config = dict(
    n_layer=12,
    n_head=2,
    head_dim=128,
    d_mlp=704,
    activation='swiglu',
    qk_norm=False,
    init='uniform',
    init_std_qkv=0.0447,
    beta1=0.95,
    grad_clip=2.0,
    warmup_steps=200,
    batch_tokens=65536,
    steps=4879,
)
MLP neurons of a small language model. Each row is named by its layer, matrix (gate and up: input weights) and neuron, and shows model dimensions 0-127. Each number is 500 + 50 x the weight over its row's rms, rounded and kept within 0 to 999. Numbers have three digits each. A neuron's up and down rows have the sign that makes its largest values positive.
A block is one neuron, or neurons of one layer that tend to fire together. After each block is what it responds to, as a language model described it from the Wikipedia text at the highest values.

L6.gate45:529463487485502580475449521454455525531557499465525491503467487493425412480507465448532487541519531525544448414419408567548458571504502502461567486531506454497518469488528513448527409496489374460544496587470526499436511474536343445537571526476523501494448502639478550631520544606538530500461510547492484485541517494450419526399486485544497450513538380474479554529560436525542522529476
L6.up45:498649534510517482553452553468537585406472497523565486494528431492513491552515588399504410445454549559527500511403550478479453486577581451548587465523446510410453419487532493549526530456491494483426429525503451517477592492545531498514492544453421548560513388471539508511452501465399462600569595562440545439545556530555508397504511488508550421504446464506459496427450570498387452483540
L6.gate457:550424506405487502562472602540514497463518481488403529469525430449406567577539557301410562530549552505478482510387479484508503469475506451522506454552570516519523522556506589597553529493453483500437493542541530437557557594486443514560507550450401451515499499493472567559506538488415403501479430531459497550504506427434422476435557466485587475536437494463508479482432517506465565411537
L6.up457:531519541478452489438442547506576534445499491526500546501520525395447540539545466518512385507449545504539492485445556485493424485433466493525530515522514517467556548489453343414539548462433490497511489534500426475483490439458538422586544478583410518508456491513458495572535523497428497537577511654437606532602470613479400500480486490555510470535411482499499512437455549466558478589528
Description: Past participles after a form of be in passive clauses, such as was built, was released, or the -d/-ed suffix in was sentenced.

L5.gate186:521445524581574537537572449498558370460491535484493537416452499501542546484515549561561442525530501531481468364598496429489445617542545559536440545528455507459430505525503433518595579499545560458500542547448482516540596497495506592492552580486499519424542562440571532522450457516614489500427594446505478490593568567539472467403498494507571552442452457516521421506512458471554533486543
L5.up186:495473471584458562482459476569495544448443542563438504510523495423508477363456543554514448458404518433445543459542381499488525449494581547612553534491457549504489476523568427468467499506449513563586468497428483416474520557481464498492446635539511525613618543490509520467523488498500501505573417550450456527643516492662498535427496511566382493468473567482443434578551442422447523425443
L5.gate270:497527496647533498468569492509442478511528427501485522386549561523607565481505571496529499526471559562472490407558552404515441490503537494513511523586465441563459482585409494535465442506540542461565522501535565474485485538442393591441579640586564562451574494511441480488553428485489506585496475419529450525530458560530517488411500518536565574462484503648503513503519504392564541510504
L5.up270:431453499601511551469545580482449553501437547512396531484541494488526471425557446500578508517484559509473573551668486547584447531507564610506585465552488527585491592554494433501451504508517519494529470516468568418430453496470461501422530628550536502545509465464512449486436494442445453534492572453470527489536539421531398456502544576508421552549525550496484489568468477476557540481458
L5.gate272:536429533459543656421431400516523423502516472482616548487583586528517504519460577554409443512455497503433503460567525504512520565552498589507522462483532405534409586538428477529464488587533451536509611510526527391402498520513464456413532531456574507384485451517488485526537500505490571534564515386450482500415522541494470531519445599470522525447513432515467550485525540458522483473442
L5.up272:435472540583536514454474473548441497388488570579467570522491554422509594350423517584378503578453497536521528423611487493550496469468487561510470484480469518526512554474457531476424472478562441541465475511452417478486473561497507478544549435490437517560584492454520570456490424446567479549500546383548489483482423561535478549395484509566544467464536453463458493537550461489468408456590
L5.gate293:463468445535580450447555450506465452535492487525582532495457522488557473472412473516536443460500447503492414437674504512503573495513612552481494461593572482575543563495499495526482520565451553522524425517409566495515464430509461522551510576550559503471508486494483445488494492562616548512538552485517532422602561467526471415497432502494470490446502536465525506555473519532470449470511
L5.up293:520467481521538463497516473570470455519534512580513541495471538597509492484413527551490461493423452495475510464589530563536615538514521579436562557578549555550552508541510415561565574542479519468512455443389616461549485516494543517478482574483526534498566485532502474528567442525531504560528482408586474527553534486504493458509587557594541587383465511557502490488559518444428569425477
L5.gate470:489459560490512474463544538491493531572404449602618534458487548508589533500358535497499461509472556511383544517552483425531467531477531524503501475609486432504410575606457572487575570477511556442455465412512486469505451527434531550531561529526539498500458494474429429498535535402514458527420388396503532529455490522473529399443514523497539471478473439539490499564482469564548493462518
L5.up470:465491513551571582459477493551497488520455512496468513560528574541541467553516553502501442506525484514549541538488465473430574523458476430494494506523485512461456488513448398499478496450465578504463426487508468463456515559488564595528583506509504530525573488362416437437481600508553499454484533524529480449427468560542546544445476501499465519395486441506513531513381551488412442581487
L5.gate545:457506543500479389497530452486440450540515484472572502460466413495535493484451477492486458530585470466553501518563413521441515514527583489429493523488444497479436502513484437551469399453532438531544449568516561456502453508451451515422502544523502498490417526469430523511497444474516448467568495561491513513559538509586575518436474481464450486480483551542543446397454519539551489433513
L5.up545:465475496487539463531572459546365508491482497459490557429550455453533532492535571537497533445430540391442492470564519512506549492476530408438538569542471533492406546465457427480493485525535512515552484502517514519482567524390453605453599552559554595498560507515551391499570476481536466349520544526567467526476445478490530482411560465448480526505533493540479437463431518476497579460423
L5.gate570:493426449522523511435535464447518502485508550541490498486569507526530561513512551513459452565478446445450467484471518538532512507507486605441493454557425462464411563482548552497544555605504530447483488501550598516539461482442491566531516468550507474512496557578525394448554454416486425523484500455567429526526471556564444417454552503531544511454561481546477541572429520388568433462475
L5.up570:500542482507387610430461435432426540528476542543567545536514453504493469563527546549575558438608573627514496492507448432462508498439481526484506547458498478474394378573537491525497434462492520594441456531505481445531488505502536533523549513497464534465497528556508436478553487419516496429470494495492491471462410482610463488492447512517467437473573569503494450489464476432542505521401
L5.gate701:556475519504475440487510448488480556431474521608435480497465562460551473464410484582423516524473431455352501513540538473562459412507451565584520487446460442469516509591505492517572586547409424527517451546498476468441537528612460442561515526461462463471549517481515518483528487500473546445480489496486566421538434468525486406594483570538480483496558458423566537469554524492558515441498
L5.up701:562420551464503483507573413580479431522583534504496550511551422485479505444598493487468409559445547443548492593540509554531493486432490467431559512527396511427526524596481536514431491423488468485431513517613565560502514470495371482434422483571526564528578511463501522522457441549525461512470473533556434445567500483476614531462427403462413466486569459521467412437593441525441467429438
Description: The first digit of multi-digit numbers in years, tables and measurements (2011, 96.7, 29,284), and opening single quotes before glosses.

L5.gate94:486461453500494499449404470555538545534494498484530504475528522453467442516483429494447411478510538511498430476491447513501471541603549504523535436556491460480486631524367490505510534536514477633546519442476478431453451446591480501556471527532470487534523535535544409558434542421490468518533535501535442440582595405510433498429529554461517496516448446481573466462475437449456432404530
L5.up94:458554474496522449380436553446498549514420527495452495455493434455402453489559494423492499546652500529471460575518500492492545496594436583520481608498519508463509467541514543455572513462609468594506500523490479368469528430537533523485506558537511425655470540516511437483552494468458504527491621580507423411507483515574446529471504477504547519525467528480543521429492454551481533518479
L5.gate195:539497476517467518533542466499541424523483474548507487348456556530523514451479579521476520537488535526345496570465464423485454534536485487575456494514523526476427538396406513583533511540531459363512521574459498533489502402500542539523521546428478536542527387515568417586538522436485479566525531494415503467558476510571487636431478509453493545545464515546547430514532522478465546506461
L5.up195:507548473453555518449472483456606567474536511552548545467449491554512608483572498517550424434522483593476555488500525555531478414498521473575476523598442464515500538480471466473428511520487471523436435573517525506471576449498529578576435500498482499473468489531505608577538484516480549543436482572594486490430578490482441500435471548491523434543449436490489478408520487561554466468536
L5.gate230:438407560468547510508519440557465544375457418491554551576454447441552513486523491515441533551519492502525486525489501507435479488462566473474509478548573506443595617498457539451574485435595481528449526473440511566496541544483511524495452465432521548408505603434481498481474608462586409475425522537474430453546532529496495541472549491553555528550495587572620436481494474495498385523549
L5.up230:464554549424443569505535479616396560461545487571534547497514469474540517437609458537552491550392488510462489502574534504497523541476534418471439545538498502543484527522481605501519499429585588581433468514549505498503595477419528511504463534477384551483513430468480550672379431455476491476421420515523529505488540475457436544567499467557506449452483438567459510538445469512490605442492
L5.gate278:429490436506486515442557525483498449553545454443537517629519492492492446490615439544574568527469476542510555472504554414502523477558479506405477512501420579458510573480453471485529469537531465553464535489498508467496490439552501398570512492426488526571479461525545571462431497394537443530491686510481445487568506452446572627482414440517522520511541478523520473450401593515485388507593
L5.up278:487455460516463501451414547450493380458465450488570502588469528493522539504531543573534595472460453510535517459451474445506524385522487529504487538521476572522533549428434503567503467568500514537481541445463522552511521465503563488590534548610450478542531482472493477500565446449437556448508534370576419490453504475434493562549459365509565447567420482519556474526463565453545512604562
L5.gate432:491466534343544550514454511558541494522496462539558543608470551479597462476445430491449558577495490586491608405556486482457424558416532551491601485485480515465453580403445595463509524489528473493458575513517465496462442528561443454447425455473503554483515535510462516464582558481517539456511627401423506488508532442389421481476474473475438467604504508418475547483497522492647491494472
L5.up432:474482541368584559502558520497451488517468553527647538375448478521449553537532542470492471473531463486471395534509484476566509519501450506588489521543533460444450484500461437418524539522425499511455440501558457486503484490456487474515449543434615548537570521520564511524437519430445476624528509483476499414564511543531510455560505533441538576410491497514654526465448443456540535589509
L5.gate450:501538547464544512436484525451431600528569473492493474584547533474459457568515432427542546457580442574603489526494498411585525510492538418545469419545539556423560548419510496430459507503489432540550423549530454510496576492463445551393524535511499580541444582493561459481440480467489484405467520479499534382501539469511450459458470536439494553563537552462400529474458471575542474553507
L5.up450:571513457558455495474570548509457500578489467580487455564417557454492526501532392492431536541430507489420576602434415425464565461452526526388512492496533455483505500455525407524543487587532449473473575504464462556534474523499486424487511505542573481497462485474517493540505538533551501518489586542536453475556454479470504557534493521460452557486537603365622457529489495519472411497453
L5.gate477:529526514550515517480515519385526473497570533491458471578547533575467476478461499457589545562478481524500509567498542506508544525477489558516482444586549549565461512508500517505536433463536476384543487492448488479531491501511506423483549476445511505574553552512545486495520490483502404600463497541448468502501531390459402494471543464427502529513487528587535549437482490464355533484533
L5.up477:383473445441516462489473547410512494622502498517496509588472471595489481470564522555626489471493516526549430547576570628521446547550465508548477487477472497541531507469502502470461473481494484486549453456580547512511476395471513487508460450485523553505543506447558556492412523506587501487486422406429448491498535493541518484567472423435531495520524442530503517505439497549537482564480
L5.gate661:489483490450464450502402432496480580566587508431477491557549460507437446486498484488520487476573383513491493448550479473593598571364554455455474471474433512518560538462462463585478476465536533470434480583534586485481494517555439475460477554404513444492498591465527583475445566406468493513566422463453405485586497445450409514551509459512477481474558458544495480542441532485413407457495
L5.up661:498584455553519496523447496539475453525513526542520517467455511463462522541474574513558417519486441443521414430629462578532487471480595581513545456463521467471494497549438482544495433481575448519454524432480457469498427448465495561342581522395505543457505446439495515514475396557551549531574480491485521455475507457533471507484589473520458518452557430479542486452474472516478418603450
Description: Past participles after was/were/are in passive clauses (released, built, launched), plus pipe separators ending cells in route and sports tables.

L5.gate2:555485475581584548505540565473481569532505535476480527504471486477475489507541439546508448528528530585485525472518575520492547415522599517356512434558479470507535365562499517535516481575485455545542471524525525490485501505488490510456441583526616483430450524455417454568428404457457527484516572433503451451482457462570521485587597569419470549516442493495506533418494468497463536475507
L5.up2:485471580439497525538537503447497405528488549471500487561467523528496561553663599559422535557449469532584453461456565498495541525534482511551360519516404487451462496442482409483605547386499603522594477494514540518475396540549592457448455439492444566549559464555516482480509531543487516504473441414455492493479491545568517413491521488475512453409555469476475479556482491475498546535551
L5.gate62:535449504515581472519562431486560361393510464513546471473466569504514513480554592497387438438532550396526489506533531544599561452497441607508497486568538559554446551469550483454533520544543513591519549630434512506557512535482534579532512430483489414474502401485473449553597517541449466469561438559547462479454481509539557523500462490414532542469423522373566530532504471512383488539504
L5.up62:524621532468482501496507528546505510491576480504457486538520556511545483490498494546540458393536533521484449629547517506562574446378460485531410533576471598546404537446447467447464527442557576497482457537451463573478537443590591519528505504515518470526484510455545566552523512515426484511513550499467505467470583531614488441484472505553532448505427468374626576426477529437515464464577
L5.gate118:496519452485560555546489563535490511426587595490414514589516501461468492534560442535455408522430555501559588533500566471517578497509470540514508508506574522426525512539447368503557448533508518567532567421481487482368538489509439521458522471507546457536536502533470480478515615465463521568459456376545409517536533562522468449554470459542431586493495428561572468501507459520538509532507
L5.up118:476473507483517482575487540447478542449553411486528529353595462530496484484518540491529510446399549496447476541400583471536582432579469499593463528544523482486461585436566445539450472575493524498533599457425451584473493507463551525523474530480522504535530456456488520505585502448513540473577384469451447450598511485442459467505466528496589521457473497455550482434467477600463554595474
L5.gate182:561461473539578505517532600410537527427547482495525460446512601499603494438489472601566448585502486565527555528447542499603539454406494489558494526540481528466547440652475473548524481503599433522497566493505450483505518541594507422443528479432541516499484518569385449470538464494477496493613540542467461504687407448445467426454515525468486504510464498442572498484530484535433484579491
L5.up182:484437530520609434424508519603528476384433494357487479450498507506578497519504525579545438538546432526504539575455504492559500438476464514526453520424482529442532467535447339570538448570531543453546508531522489493531445543518497452531520550460517549501477491449496411478501475567508516541510519455499529509493410451443511406522490572460512476492363345511543538480494479552473463606366
L5.gate439:501527412547514462539535545439475398565583502602476537525484518453548581533510560488544477465494440567535480501504601405500544425495589518485462519500452500343577522520415512496533423499540531548590408521494493492618520496526477562455420537451527576511571516497492398490416444525492480499475542503512486521543519541511529512618526539467490562515559537465612566416575440453579419494474
L5.up439:378506471478559577460542584484490559437581512481525558549546472533500538489536554524532514516509609462559430453460446547480536518574574510544522522525561416472445544594489408352589511505481471521562569511541508581511535532489481567463503451433544463453474470447587473558545593501458500523516479417500453489569516513475490481417470545511510494598453451461578469484419468455439565530447
L5.gate460:409590544520461497511611509533565527387463453516537531496393471467485513527403548482514508517422568640583456618455519428594445488481429521497497430568491447506559489473614539472557644570513509526538501518436455480564558548500525325525414475485549448527538454504495567409572493573488471518552492522582486488489527499530533565466525557529477419479481508535494528573550539491514492589498
L5.up460:493619499456523547509549576499472478528505497545454485467443492481535542456519556468447592482569470488477433463540515500469574404518462534528393553563403525440519491446501610575481489531541549485527419543507479540536457500491543500453473565503574558501520541460508609418436384571521563447505558437556431475481525504522450412476555547578551461462566534477480469484533466426593457566428
L5.gate465:484478509510522473456463486514491521566431397445486484539425494487487496498540519495532572510512583587497439462576323559498466588408433541442524440391399459481545481489494412454479483407495425468533427589526570475500528569526483426480464606479461559520536388474457449485453441475429421501589518499522498476457461506584508429543472469490535420528573525428470457414594587515527504582447
L5.up465:541485433483562477523462543476550399523487549520482506419425520499498461558521426494519598493548616506402495503480473530554536532535474473495423474471527510440513483393497476464525514378540430539556428526545577448607493462594496415495582541500526425450554440536440505541415406465465488557513546436493561455504481447569426408536502548510459434447468517480519461520496456493468610464490
L5.gate556:484558536549478440507496456462562474516555503558463528410533529533505540449472465468408514438467505536537551512518477487570461424546467598344527508491466378535484518533525486575520524483475402575534515583459506431457467511595413529430402403458437409566520565519561518507476497477563467560538556591599592498563453502598547430538537520467474400466495481535494453383399459541508500650472
L5.up556:513493535405525480409525466450505459642458444579528412534464534441528492415399485499520548408529556477536419482503484561490494470504522515437573502456487532540515548537594396519527472662514477470503588493490498483496550427463538528530506514480509443620509502541479497462494473556556406545530541378518507490522469580491630422525484601434484566472439513513594456520483441515469433507475
Description: The word as in any role, such as as well as, as opposed to, as of 2006, cast-list "Terry Scott as constable", whereas; occasionally word-start pieces like st in stabs, stature.

L6.gate448:489527483498499576538531490484480486457427531540575551532518589547616564524366499479466460455486410436430585522509530598510521515406496511431484522519497408451464511506568369521465517590494474411470494555499449546425451489423431503451461523494550490522552531559560441538482476518567494443465542467464472434596462362482583488498504539576501577449452413402493532522507511491452537482525
L6.up448:440498527486534564541515471466481397512493576543495577476532634624569516534418517536528430467490406439455499574442479537501479511453448572455548533522558460482475492469573445446461520474477459463363536540436492515547478546500515453457429496488515442514496415455562423505566448430544585502552507426439464483510421505412523438442498531467464529567567490546519471475511531385484580559500
L6.gate645:498509513504594520439572405497497462572568478546471560499526413468513526559354561507505522603509509489468559513458487534452488536477571563491501458481545582475446545542556462576450548552486455539491575516529503409447570553430502463429459473435544515508621554476505506536497544522463536519601568494538471469575458544533480543470449499504509450499469525511497467478557569427501523541433
L6.up645:495499505502473581443571434505619450496561466490424624558542583562530515517492466524476538555583540552510492473522489512472514478515530489573595495468440506563564480515463458448366548429495484460513524486633495510463512526497420456520436533483502436548603568555558511422522490564486528509546532482514532456445504576480496539495469434575593438531498554426524430435589504449581457511515
Description: The digit 9 at the start or inside numbers such as dates, years, percentages and table figures (9 June, 1994–95, 90%); weaker on word-initial fragments like qu, op, box.

L3.gate259:549413562434486550537556512559587508512579433500469661502464471610515494553489531378573461529533474523576600503608561455560538547463605514551507591539464518534457476501493483451513446541516431525446516549487514460457505553439576567420503513480501538531576550465431531542543584491520543493498523491493460533453507584520385433513482475548626540424589543454426475540471507479565553463551
L3.up259:496551451587525561476482497472518470480504544508503526429491493535457515566539508465584487493491559522486604575423494473474572520423475536584494496510496413420484441524485450502500482566518497620618594402426389426469469521502543502434589552488516539495570447461432488569482505538475570459568631483426490582541464563513505501542452473495502542536647515447570400542566538543548410508422
L3.gate274:418456492344488493444577456495525551495458451463513494537413549504543507471472522435468386527496479451463546449567472484463506480500429528575540536444523503509501404535440599435403487459581426433626474525508608493473396528475390545479503566477488498527591462436516513473565458557540502547519492451551537421485526392518478485543433597470563547495503520469519448475478581576508494421401
L3.up274:511505522510415514499453504450498390537544472485415511531510414452456572554528565490563553493578466499470609507469457453401489468648479580486553379434509618559525521491489491506432498478585502583566574407430507503505471410449484518519475696464520594493564496509541479550562467518520467527462599474398509508515409464468447476516535494418450514481616430503582492501436530440473468478478
L3.gate604:498457500585539558474489474480516556522488462494528513433597463467485512479417437504458436437447478480493513590505436501506514563508457503487427501472520530495444560468515474520548462514558495516483514475507418541606626513459501489407433465474380486465573518477488474458509558442539640646508513473431460498425501500507487457501519609441445513503514555606455507499463565468533552472436
L3.up604:446448607570491544489488506525521541578486374566506471502548514578511508463493485506510411465546468437576599602508448479532472528525465559517475559473494509539460506547463608516482514494601525420477554411495540552518533457589553447513434466509446533435498440497441507507397579480527660569436497548422571472485496505506481485473542544431471567516497485500394495521487532534539564475484
L3.gate623:508383523538569448478384509597565476495554535548574568468536475519483607531502563442534481492454456480542593490528444550423539473497477539448472503567494513481511476433466449567511514539534457536516505446480573549503534559446395621510538517459547473461631467505380583511552502487480572481484534546448558522504551418535549416454410483428547587485536497510393462579475515500478476522485
L3.up623:518499560532596501456439508568458462486474460593513556484481470546468581474489545455517484496538400517488515502488536526414498417536488579546513498443520581457566536575483463559512557522572399541562450453510503448474449485466418510480475514444575487507547504459406506522550498469527542468529458496489513543592467505542425524557443427417489548486592529472372515546388470520411505514487
Description: Mostly and and or joining list items or alternatives, often after a comma (national, or even; temples, and), plus as in known as and plays as.

L3.gate85:539518475479511487493479518451549486465520480441428578543525470519497566511468506500462471441500472512515445447499421483498577421481534483522540484493495431538454549494445510452423504485588403517550475498428505513426454509519490517547578511595542632525501529457562452450536533515515514482575444490496357480536435526586423543586562496485466508409514579573547521574464458581533430467428
L3.up85:610509418486389516497488572439516490533494474473517494503547509569530547447551550588500627429463464524462590506545505514486475486393434483459445467556440467562536457419493528531493499579470474509526517519458446464578518557446504521536518531500446386496462518468547611573470509512516479523550529433435491649504455493442629544470598474487532547550630534481477560563479540582533528412437
L3.gate96:503586424428348534476496551574532539463411510536426522429582449462436532476503482500499519475498480539462653527568471420434428508508494500485516415569485455353558527531463526554429583501504541543651463522503489478484465489562415491477518593557411491454508482558483541488501468520491533509557537432498414467587481403488526553530594440470434527465455508501514465514566453499508466537449
L3.up96:551500360393451455492477506569489462512435475493549501481500473682495544508544507566573450423514554556541576491534493459428392488536501523474509402561499504447490478500436565363435555467488538581579388455510501431500487434496393547491556606578504494566539532449566577545485464510470542543498547485521484515539517415494479574422528443464442532500425522519542493448489529514490509542495
L3.gate257:452481480461486510622456494504528515568384562493495550453506389467527474495480558495559469461505520518608509492538507528563484598527526445514549475513533445509524466461489505459498470471454546416547443469574528554527411426639421524485548537514633521502476495530470544439526468471588430472534502510409560378501460532427513521404568514625517549472460585456430478571507481440535471521523
L3.up257:458522505460412599502355496511525575530503526511425485499492375484537499504482542552492493480466462522481592461548599423557490521433448529435515410602485443465552472516517492479480539468506511433574505544444525538527406523485484466427483536511581494436458550479535493476475576446542468533522586542490482413467493512597448539433484428524522482506475529399488448552512527534529472420490
L3.gate570:412394455459498582496498453492590444526431560546522491525484460421535534504475605499500552450516490533488522520581476442533563446454493584498369510463472538477502454542540511498512594505519486535620459485540508452482488535539475447481511521568543492497596476457463577421515510473541494449530486535497444424476531550484487583431612530441583492420490522458469391584511443497411564495415
L3.up570:490552369418439575566513472497560473500392506535536510506441458531536637513493559563480520469506520608463516472562535465559505499496477553511475521471510552476599489516449547409549518533500470537562457470400454488503369523520498483463479485553561476573525455508503484510568600491467426567501537553565413351557463465500492587407568483508465488451515467508510438481488567565392559529442
Description: Markdown table structure, chiefly the later ---|--- chunks of header separator rows, plus cell pipes, line breaks after captions or headings, and em dashes.

L6.gate220:533438548443473537569436588484438425470566502490472446498507504405551505475608504500508480576519438544465556473458517472464435507370644481513427505484510480459462551474523552399523449610465513429522544523484424473475506586517367543455437486479499524538518478510457546526533542490559466521476533484473584596515505593618478524427468513508501552527527505432526454429536518514546475518528
L6.up220:485527585539445506507462484490537527550582486475480588480520560546496546399541528487565534584576472541485508515442515534443514489458480406513504538474477534420441493531470529474476456537453465445473539549504557517588430590472426544524584544461465531458484485446489503526459538552540553423481623486474482566487584599483506570488454481497605483520526601503490575499481541535505450515480
L6.gate392:488587544436542447589526416460492403556554445403479447484536540507534591490614455479442494517514448490489468558478612538474478440508527533392535560494515542467497442430476434434505496455456552519490436545489538462492440532569469532534526524485481560495520491539504546489507577521507500529462473548412474504593497525521427556491444445452542501564566544494468549483506586544498514564527
L6.up392:513515505570490489520509491511506459479633567473480515447453495456647488494590559516471469513478548556420478576461512546510529552514577510515495494413416417416501553510551515447529488490432447423533469479428473550470542578444612538520432490421514475504566481517457378545478522453519499398493521537456549502512594593596504575556517549554517500562528428457541424452405500505460586518557
Description: Conjunctions and connectives (and, as, with, colon, but) right after a completed clause, usually following a comma, in expository prose, e.g. "grew quickly, and by", "just as he", "property, with an".